From a checkpoint of a small transformer trained on Wikipedia.
Architecture: learned positions, biases, tied embeddings.
MLP neurons of a small language model. Each row is named by its layer, matrix (down: output weights) and neuron, and shows model dimensions 0-191. Each number is 128 + 24 x the weight over its row's rms, rounded and kept within 0 to 255. Numbers have three digits each.
After each neuron's rows, "fires before" lists the tokens most often just after its 100 highest values on Wikipedia text that the model never trained on. A number after a token or word is its count.

L2.down246:132131145150098157137150115136191082145093109111159083144121092144121118137106111124155120094188129121090154106141127150117163121126127142132086141129123151126165124166162141111139169163107167132133129122139105114121128095114115135128121151169158141115137105145131084106117109143095166100152112128105133141121139119170125161066153111086105097136157123105115103155140114149150130121113106127115148142136143101149130130143133063162130140135182147118149136155105123124147129165156080134145102135067158104164153128130100108104151097131125129107077119118133094112182107150105104108
fires before: " " 47, "2" 25, "1" 13

L7.down420:145120151122094144120157131116136087104134140173142075122129054123155146136134153115104163102120131155157109117135148120128138154133140144130109143163132134128122086108114124147140125089160146117141105128126101149087167142070122117162170127183092106121130124126185081135181119097116118072096095129101092129094102126168133150106121153149116164127126106126133077170138146114108096130128151078132134093154098127092106167138125141128121087152139143131129159121133106133117161109147096136121138150131146156169118112127132129112071125112152146151174122137132122138157157146145109138
fires before: "." 24, "," 16, " and" 6, "\n" 5, "==" 4

L7.down294:137088125105088145127101141146124129147130131140135167126123100172108133130132136104132106164151124120121141100099120141143169108069143114094120154144120104146081116175100118115141153109147158131110155117164118107128117089129155150172095121130119110137114165134132144178059131111132137105150173145135166088150156110083148121143139110128108146138122143128140121099120111084160090130113121135129096145165133125139112160131122118137113149108132144117169110116148166192132187128139078099086150134123130155152112130110062098158115137113114102115155112100120101132137127192117145143
fires before: "s" 26, " that" 24, " the" 7, "ed" 5

L2.down606:123105108120138124097107146101127137122174130124077123126150131141151134077124129127091173106148096145184079131106175105123120130149116103123098125127162125175143132132081107105102079154122094127132108129112175080091126107102114156113120129129155123116131130144142148124077116162127104148146131109110134131101136135156150143137159128135123159134139088130124131140125096110139131116143105137165119113105135151143092123105076122165114182147141162173134167140200160117102084112124155169122176116145134131130146108110125108107082153090146153111107120160121115152157150147161124141
fires before: " " 51, "\n" 6, " |" 5, "-" 4

L7.down320:110124153139106094097138154132123120175154137114147126127112089097116113168134138112103114133126124152152109136104135073131155141120148115122133146162119145130110179134114141128162120067130089113128157105131168123179122128120140048114102138107121123132177076096082122118093122153153088126151118119082126115129090117176111147181160127174096138164113119138131115119139154150129139177138143133137148148117148149090165120172115123097164128132142148109114115098127115124110109145130120123130152167158105158143097135142153123137120104112150092100146126083153172101119141089141121108
fires before: "\n" 29, " and" 16, " in" 5, " |" 4

L2.down616:138100128127117153107183141121126159123146155111078118111124147106121153102113119120139122066069139117112148121117156138126096128130186135159119117119178131098158169107122120077164167161109090135093127107119157132138148126123113119141136130142131097162102128101129143112102123166155099080118088114118120116062175111133123152148115111172163135138140154133117168130166135148125147124133098123104125150116159116180071131124166106127121092145100123120108137150128136141157093132112172088139070120128144130104118153137149181139132134132125121135100154101101155146150140125111137112
fires before: "s" 44, "t" 11

L2.down175:091166136090121116135102150099140135138103091130169097146108148132159121135139131119115093130161121169129137095142143164121123121130135120127135111149131144147064132126127090129121093138127096097188108156139111090132123128115147106156097095115158094123101128132103161125148116138092121135108122144140136153190152120135130124139154093151150168122087125115087090149093122167144106111214098157121147153099131145136106130156121094159095129122109067150130143114156120153130144142135137101083108113104171101138132100118171122092151143143135127112178145134099168141131118161135124136
fires before: "-" 42, "\n" 21, " of" 5

L7.down437:122101132131147080133147177091157128157121108149121126144134161131171131130096146123160119154139104088095121129147141150128166133134135132124108125095079107136140104110107159156133123102118108109159118132161109112112128128110137108140129115139083075155124107134139101115141152141134117184144172100139144117152117130091112141116080129131106112086134154125154126145162178133121127140133098131092130099098087065091119100140147072117131106126098134170122107133124157154142083165101178135140089126146156105163141136166170111167141108123143166158140115151106144121134120163162083127
fires before: "\n" 79, "---|---|---|---|" 5, " The" 4

L2.down639:104118151114108123181148084140111140107174071125145125154160117125157121108107123125144098151085120116119132128150161123153120153133102123126097134121159071134140077123119131115153120139126088149132162155128144101089121158106159164093105113114111203142160135141161140131135133137147170083085124095107118162173115169128115110091122089140095106149131138119130164103146120167158122101113114127115126153136138091122132127112117124152082155117154136109184143129154162112156147116140163137120103127105167119091179116118095112127124117088093144142134118110103151113140100143141153141
fires before: ":" 30, " |" 24, "\n" 12

L7.down352:144114116144126118143051136072110140102138076118109142133164120138124112122119133137120113127136118155175164118124142171185143103168141193131102120172166093150080109117116107109117169127118127118091137122155138128173137116142104143148140108133122107142118133135070109101108108160165135122142116159170126127125143133139127155141125132068152095158142134127094130128106146122102135158084122135148107125107124133137138097120134143124147147175114138116105146085117135147114127157090153140179111092088133092110120168106114129122107172136113144129104095129120172152168106098145130101
fires before: "1" 14, "8" 13, "3" 11, "2" 10, "4" 10, "6" 8

L4.down55:132129110060151135133107142153144183132131136151158150140159125069112200146132162105164141103108122108078110135092107135152114133140121099141129104156096129115116142125109117130136100140109141119156150118116090129169087141112129095132101160094096142119080169133142119176130136143096178115115144129106162127112105121134121118123126095150115171140153075105101133172112110150124124148141117095117111125143123177127108159109149108134097153131125104135109122124057108100149127104106126136147107124124136144132143148090118172100163128145136164177112122118141141153135168158142099146
fires before: " |" 53, "\n" 23

L7.down119:118137153160098136162114117104123129111135131159122157118079118101114113125124136095150129097129200091114127098111117118123115152104138126137159132132150139136110156118119131080162083145104105149119096106091135137101165142131083104167129157119171113137117148120127109120133134120126117143131100143131095139123098114121155131124154109098206143140176182097108091142147124113147190116183153147107087144108122164121141149174112149153159091129143136103127129131127128085153129172150193148117096135110123135089132141127145099159151105133107106118083098094123132135126132110129116123
fires before: "0" 50, "s" 5, "," 4

L7.down89:164132163157161121127127111111132135112134141136126145099151163158114172140179138125147139152159130109141109129107161094122156145155122096123105088120142117155160119096122130090130131113152160096129122103146080106104155099101134126146117135133098112116113110131150132113053116137126086147117151090134114156128161142082118161076136127106119120124129122095116130123110095157106105140162154139158129157104167146126121108079114142143126170163156102163156109145144153098097133107127138120161108151133098145057120147125122140121155167114114140118165063119163112094118137095157173134
fires before: "7" 44, "6" 27, "5" 11, "8" 5, "==" 4

L2.down90:135137140128114162114112128113153120125148100127141108154178150132152116072151147094120105128092146117128117133122153154169115135124094096099145151120129156156134122121103108117126124165148096121162133111107102135140160149154116128087165155087162168127153119129125159105118147168133144086138084119127153116113090095148110126150159101098095100108116125114162139106126082109119139096078113110139087106159099132158116125086122160125147113102111111080143106163157129091114158115146173115138143125115141141152158124147139174100088164154187119130137115184135120157156139136126084137
fires before: "\n" 21, " |" 17, "---|---|---|---|" 8, " medal" 7, " –" 5

L2.down467:100147094144122130124115108142165127172126141127153115124133073099085091131124124115163135122118117120145146162087082171121148133136090126117132126147175172115123134107143104119090118141083161117106186131194122104122129111114167122117082144174093134135125140137139181126084120076107104110128133106131136140146142136154115126137140126126130116092150119168149117114114147131131110163137113109139104117133136122155085133178131181133119099095113117099109094147131133124151142110150179147106185128109093167134142139144090134154100095164104142128122159089111136121131101131156137161
fires before: " |" 34, ";" 19, "–" 10, " " 7, "\n" 6, "1" 6

L4.down109:118144174106101139141176152112111153141141105126134120109122128113145114134136121128160141136112137080170122116130140128133114134081140113144101148103112119123129126103149143171116134109113103134142103127088142151129092125152141141152115090136160047154101153125169177111111154163120128144163145119130106139154133148139146090101067124132093114124155157097150124116117126084155143123183150167182119162151127145136123111135181130137121139093130154175136104124074126132154089165120145104132130133147097169134150117073122131090098131112082110131122118129107120112129093105084155109
fires before: "\n" 26, " " 17, ":" 13, "---|---|---|---|" 11

L2.down305:093159152100136107131149154187129099161117159156169083137099121125135145153085093083151118127108105130125113140096180147137158093109130123164111151144147129147110128145124135134160114134120108143098102150116085122104144157135112143107119154136079127124091130104135116130165119128146148095157148132139096135115136168150106139108186088111156178181161102093115133106108141072145140144129132139190143118118141163097106144124117135168142155142142146116157115104083157113139117122122118108151119135141126091125141106113100105105172146113129111111107126141132102121129133072165116085
fires before: "s" 51, " " 4

L7.down431:120096087153156125152190135115147128139091031108138119119148126107148134152128162149119136129162123097100151147111107103111086147113097144118128130136093119144119162134135158099120086164116143127161095152159135081107148119093065115150163140133184163161090135125103136137105151164108136115143108151116113123117137153151115098124133134098129099111116149127141180168117113155105120133172119098095148095102152123132108164125134114095118126120121129099152148145099117172136131106096136163129144137154094124166161117107136121150170147109118168100134116103120115144133120110148139125
fires before: "0" 18, "8" 12, "3" 12, "4" 12, "2" 10, "6" 8

L7.down552:141122141116148137128133170070090123111114113127146128151092120159144125097162139114161113112160101138113058145122143151128116118126121100102120152113113121163092170122077143124101108129139107107103117147180131107134097095103133149138125110138077094155111131131112094067135161134122142149143161080139142167121123178111123118134112183083142150145191133162129143120150134153104131165075128108089155143132109089121091129136125095155157142130156149116138123148091126153144155157112118120135161136106112149140134111184118139113146132141110127124127113120150144131140138153167090091
fires before: "\n" 29, " The" 19, " It" 12, " In" 5

L7.down231:144175156128122104135149170114152164112148100146142132151105096163121172138107155098108152127126139081080125125138155147137096134127138129145141160075125144123131109126115127121126164149114164121133126124122150090091134125131069109146121097128150102162146125132121111167126132142099103125137161123091109169140134132151103095140104145109158100126138124157128144101123093150127144081078127153157126133074129165160128089133137179108143139082093135129118151100094129145120152121114097166135128140127131110128148185144131113117146098128139186127151087167133153097110105104082072122
fires before: "|" 30, "0" 19, "6" 5, "5" 5, "8" 4

L4.down517:072097143103111146108160138132146115153114113186135135179121072158114107127099125160121131125107090100135142110128134119129158142148103123122132094157130109147156096137123160136144125137081177134110135101139113110155103153159153129144124108153114126117148115137128081096077115187096097129118118106149169140140182168134133179148112173117140111155111123151100106158158127165078092106155137143122140127125109090131115140108144094117132104089104136141130144115167135167157123121111167136145121099114116147147127104114113130144118152099119141090123102148194117127135162118082131114
fires before: "0" 64, "8" 10, "7" 5, "," 4, "2" 4

L7.down280:180147141086119113146103093098088105153152157118125111149158135078140116114147121130161124156164117110123162133149154151143086126132095146136131136112173098128087135147148110137116146154101100116129157115129127113179114117141157100124086096115127128184099167115076123115149091094131110127129125118119128100119147154129102092149103127077106140133153129180124106091152152120096124111117097130122111149109189121150161136102141102103128113173130075134165117127128147139103136150127175111174144118102145127115123120121125116076167162140175131149139130119157105122138156131091158134
fires before: ")" 49, "–" 14, " " 4, "1" 4

L4.down469:123139156118082127133099125111151141147139113142132148179125161093125144119126107133161090112105131084145114100103152136111147130112152130119114105093126117109080137098101126132100164131132174122133124101077147140131096122068140168139173131096114164125116141166100129153114178118134120114095116116100145132109089118159141111105174171154093144102112123180177122169084114142156095164132115142138101138136147151081121099116157131135148144147119156153100129136166129100144118146106138106104129098130150126063111158151140111135111109130163145135120097142174153161120125121166108136
fires before: "\n" 65

L7.down573:138074126126159118112129112110111099077120104152106115153104114208120160139136151155104114093127128130165099118126147108155079156178132107103130150129092147165141159121163153116109147189100126146084107091116152138109109131101137144140143116185112120113094151142159131158126113122122089157102097130163100172146103095151125130105141147181149163128135121115138128093151144114142129140110128141076113137112100141101126126129145105097086105102144106105152116177153137163130118137096117158105141138167139133140121115132132112120109139102160120173137140126124126156123156106141075125
fires before: "8" 16, "9" 12, "6" 11, "4" 10, "5" 9, "0" 9

L7.down19:190118106119118139174134111117140110153122117110133156109154141088147141129138122126050111120158153071105143122119112090119144090147117112124174154059121117151133134133163114125148170127121128116124148111128084155066122127148120142157126143179083152104123119142091151103137104085138158146136131088166088141125092115155130133116128110096122125157110126124137143175136129125141153119122160108129127120152141120108087115131108127130160128101098208149134117167125111137130121120168103125112136164123110131147132149140060146126087120121134147137133127162133107126149147120129177114
fires before: " as" 36, " for" 7, "." 6, ":" 5, " the" 5, " \"" 4

L7.down531:144151073139105167061127137132108123135090124146082155135163103148093168111175137168122115121126149154132159120167115111151117156113162112113109066112171101085142152138113100165117125104108151102126152145125137124158093138119155145114127113147125122097128152129113139109132139141113121112146143127130105152139125146123155129120138104121153135149133148123067155129071149096120106106154140092124121148097079132152086168141129166156106114111120110176118122131130177125126085121134138096119126124172135102133131122136141106142187173079147117117123093121116162101156132116172121136
fires before: "2" 38, " of" 22, "0" 19

L4.down450:117152175125117074131121163083140141102121153080112147137119110115155116098101108113134098168140112135125161208153100124091120117125114106196157108140131107114167125101142145122118101103134124098139174122136130139157123117118174120136145136126151110116105158082106173107135084123143118110136120115155106140101113159157158132116098132087183114079120144140147163097142143144167137183095101104098091118143159123132088146098148127145087147121164131129138114107114146140103131147138135138166113127119112093150123127122161137120151139132118138134100131126113098119186139095138153123
fires before: "\n" 48, " " 20, "0" 7, " BBC" 4

L7.down143:121107136119105098101153117120139131121138111141097150148133116215131149168126140123108167083139122094108104108143161117167114164153151128144130120143142132132134112113158087120145095137190127146132159145117131110145079105155091153142096157106140100118131138088096118159077126092119102099088113180083144137138155119097128162157127152134137091120144142087099137188139178135106159111088133155132149153095094124130137128094107128147141135127143127165090113138111163130167112137142108158128152115118130123134107148131113122114104179127113141111110126153117131071151103111111132126
fires before: "s" 46, "ed" 19, "es" 9

L7.down382:137119160137158073130163129160109133134136075127107118157145128119135163153169156110117126124126102126146106123131150065118102112117121159117119109144135141157141104105144102135112122137114208158097107165152111131140094110099110132112122147121182143120134091130144146118092132100128079109127125160146184115095145094161098116091139113099138156139167092171183132097113149095147149133128117125138135108146133113134077143161171086137152097126131150087146114129136115106118163102141135111124142149134106130153092131112122143168146165111152100081106115101109160137138103145122124151
fires before: "," 17, "1" 14, "5" 10, "3" 9, "0" 8, "2" 7

L2.down250:091150128118123170130172148083107161152130101175144107141137118134131087148087113153141135073148166109116111090137153125176140112142120109139095138116109149108107107122084112131142110112204151104122091127139153154144129100129133169138124118150144096107150137135154086140142129091144182088135116125107145185107152160129093154102127154157109107167144107109147113107102137088142139135153155106132128147094116128098120172129134150108136120182111097105112131185127150130136119129156145095090099137118120103135143124126124124117134131149115152109145094110085165121109167111105105135
fires before: "1" 30, "2" 24

L2.down352:153153111150123163113143141116115092114124149146103128107140123113125123131132155109111163137105120110136120161118149099152149164120168162162120144158140176135104125143127117097128182120086110119120116137123108105113076113135110123113090172166116122136143137127158157048070127116131157107119093093099122126131106116121141118089151136160137166158114106115116127116142150090160107162126114123140134127114091087114161137117102083196135164120129117119155162128127131108118169139127115107175138072152150109140133136134128100072126139109181145153107170133147131142107164105104115115
fires before: "s" 94

L7.down346:139135145127136141138113195136107104135150163154100125145136094093112126131144126171145103108140150143177170103071110112103147123096087089101128107114143139154153117149165143110136138125104184128114104144109100105133161137119094096137071100118147114112133143135104149152066141114126168137164119103099097153126120124116094121124101166159193151128119105135115119107103129142146101124121162087158113119114117163119166137153150155106126108163074141115116156141148133103132137156136081091138118132128149152168101131111091168140169140137096128161127120152104127137113133138132104118
fires before: "–" 34, ")" 17, ":" 11, "-" 10, ";" 4

L4.down520:107131121125123139082082105101124118130148121094124177127156103119155111109127154110119161119157104102146121100115147126110104142131103113138135116118143187132150102099123107124127134164153125112141152156142132088130113100125108113082112177107160116184142162156151116120096127161096128097136097115119120128148084150162114146116149111152051147152153126083116151103138114143124136120110106145104122163122116182140133172131116147094184122121169146107100126136133094126146154161083109151166120153091107104140162147151122138148168132128096167145161112166107116109101130108114100146
fires before: " " 69, " time" 5

L2.down255:129115136163159105093141138143096120171125130131132142138112128162150103134108134151094093109116111139086127170136123146121143152150128122176173115138123098128171080116109106147130094109084104120144132101120126147141131116089111117125113077075140154099128137132119151134183132131114153145106147135134100146188153139136099150162141127150158151119095145115144112136168115112129129140130110140119140153120080108122084100105079106112128120116151184160128127117124152135115100165101151100177143103138118111132110134122150102190138127106128099115145119154101094136106129082188190141
fires before: "\n" 35, " He" 14, " The" 11, " In" 8, " It" 5

L4.down497:153117165135115085142117159136140123153092143127107097136105099134160139115145188142118113134136097134117102164179112148134177142147119123137137108094132095118151119153144142150086125100072108119115124111134122112123107098086126126114134096124111145120166126128145094120137148114155171158094126122134145153188139151116105142115102149057142151144095092158184121182121160124116131163144136129139093117101122121116108112137109130132122101112147133163167110156126176103117079137097157110168121093120143140116119130129147083145122112121154140117143115129071095084143143129165149151
fires before: "\n" 36, "The" 6, " The" 5, "In" 4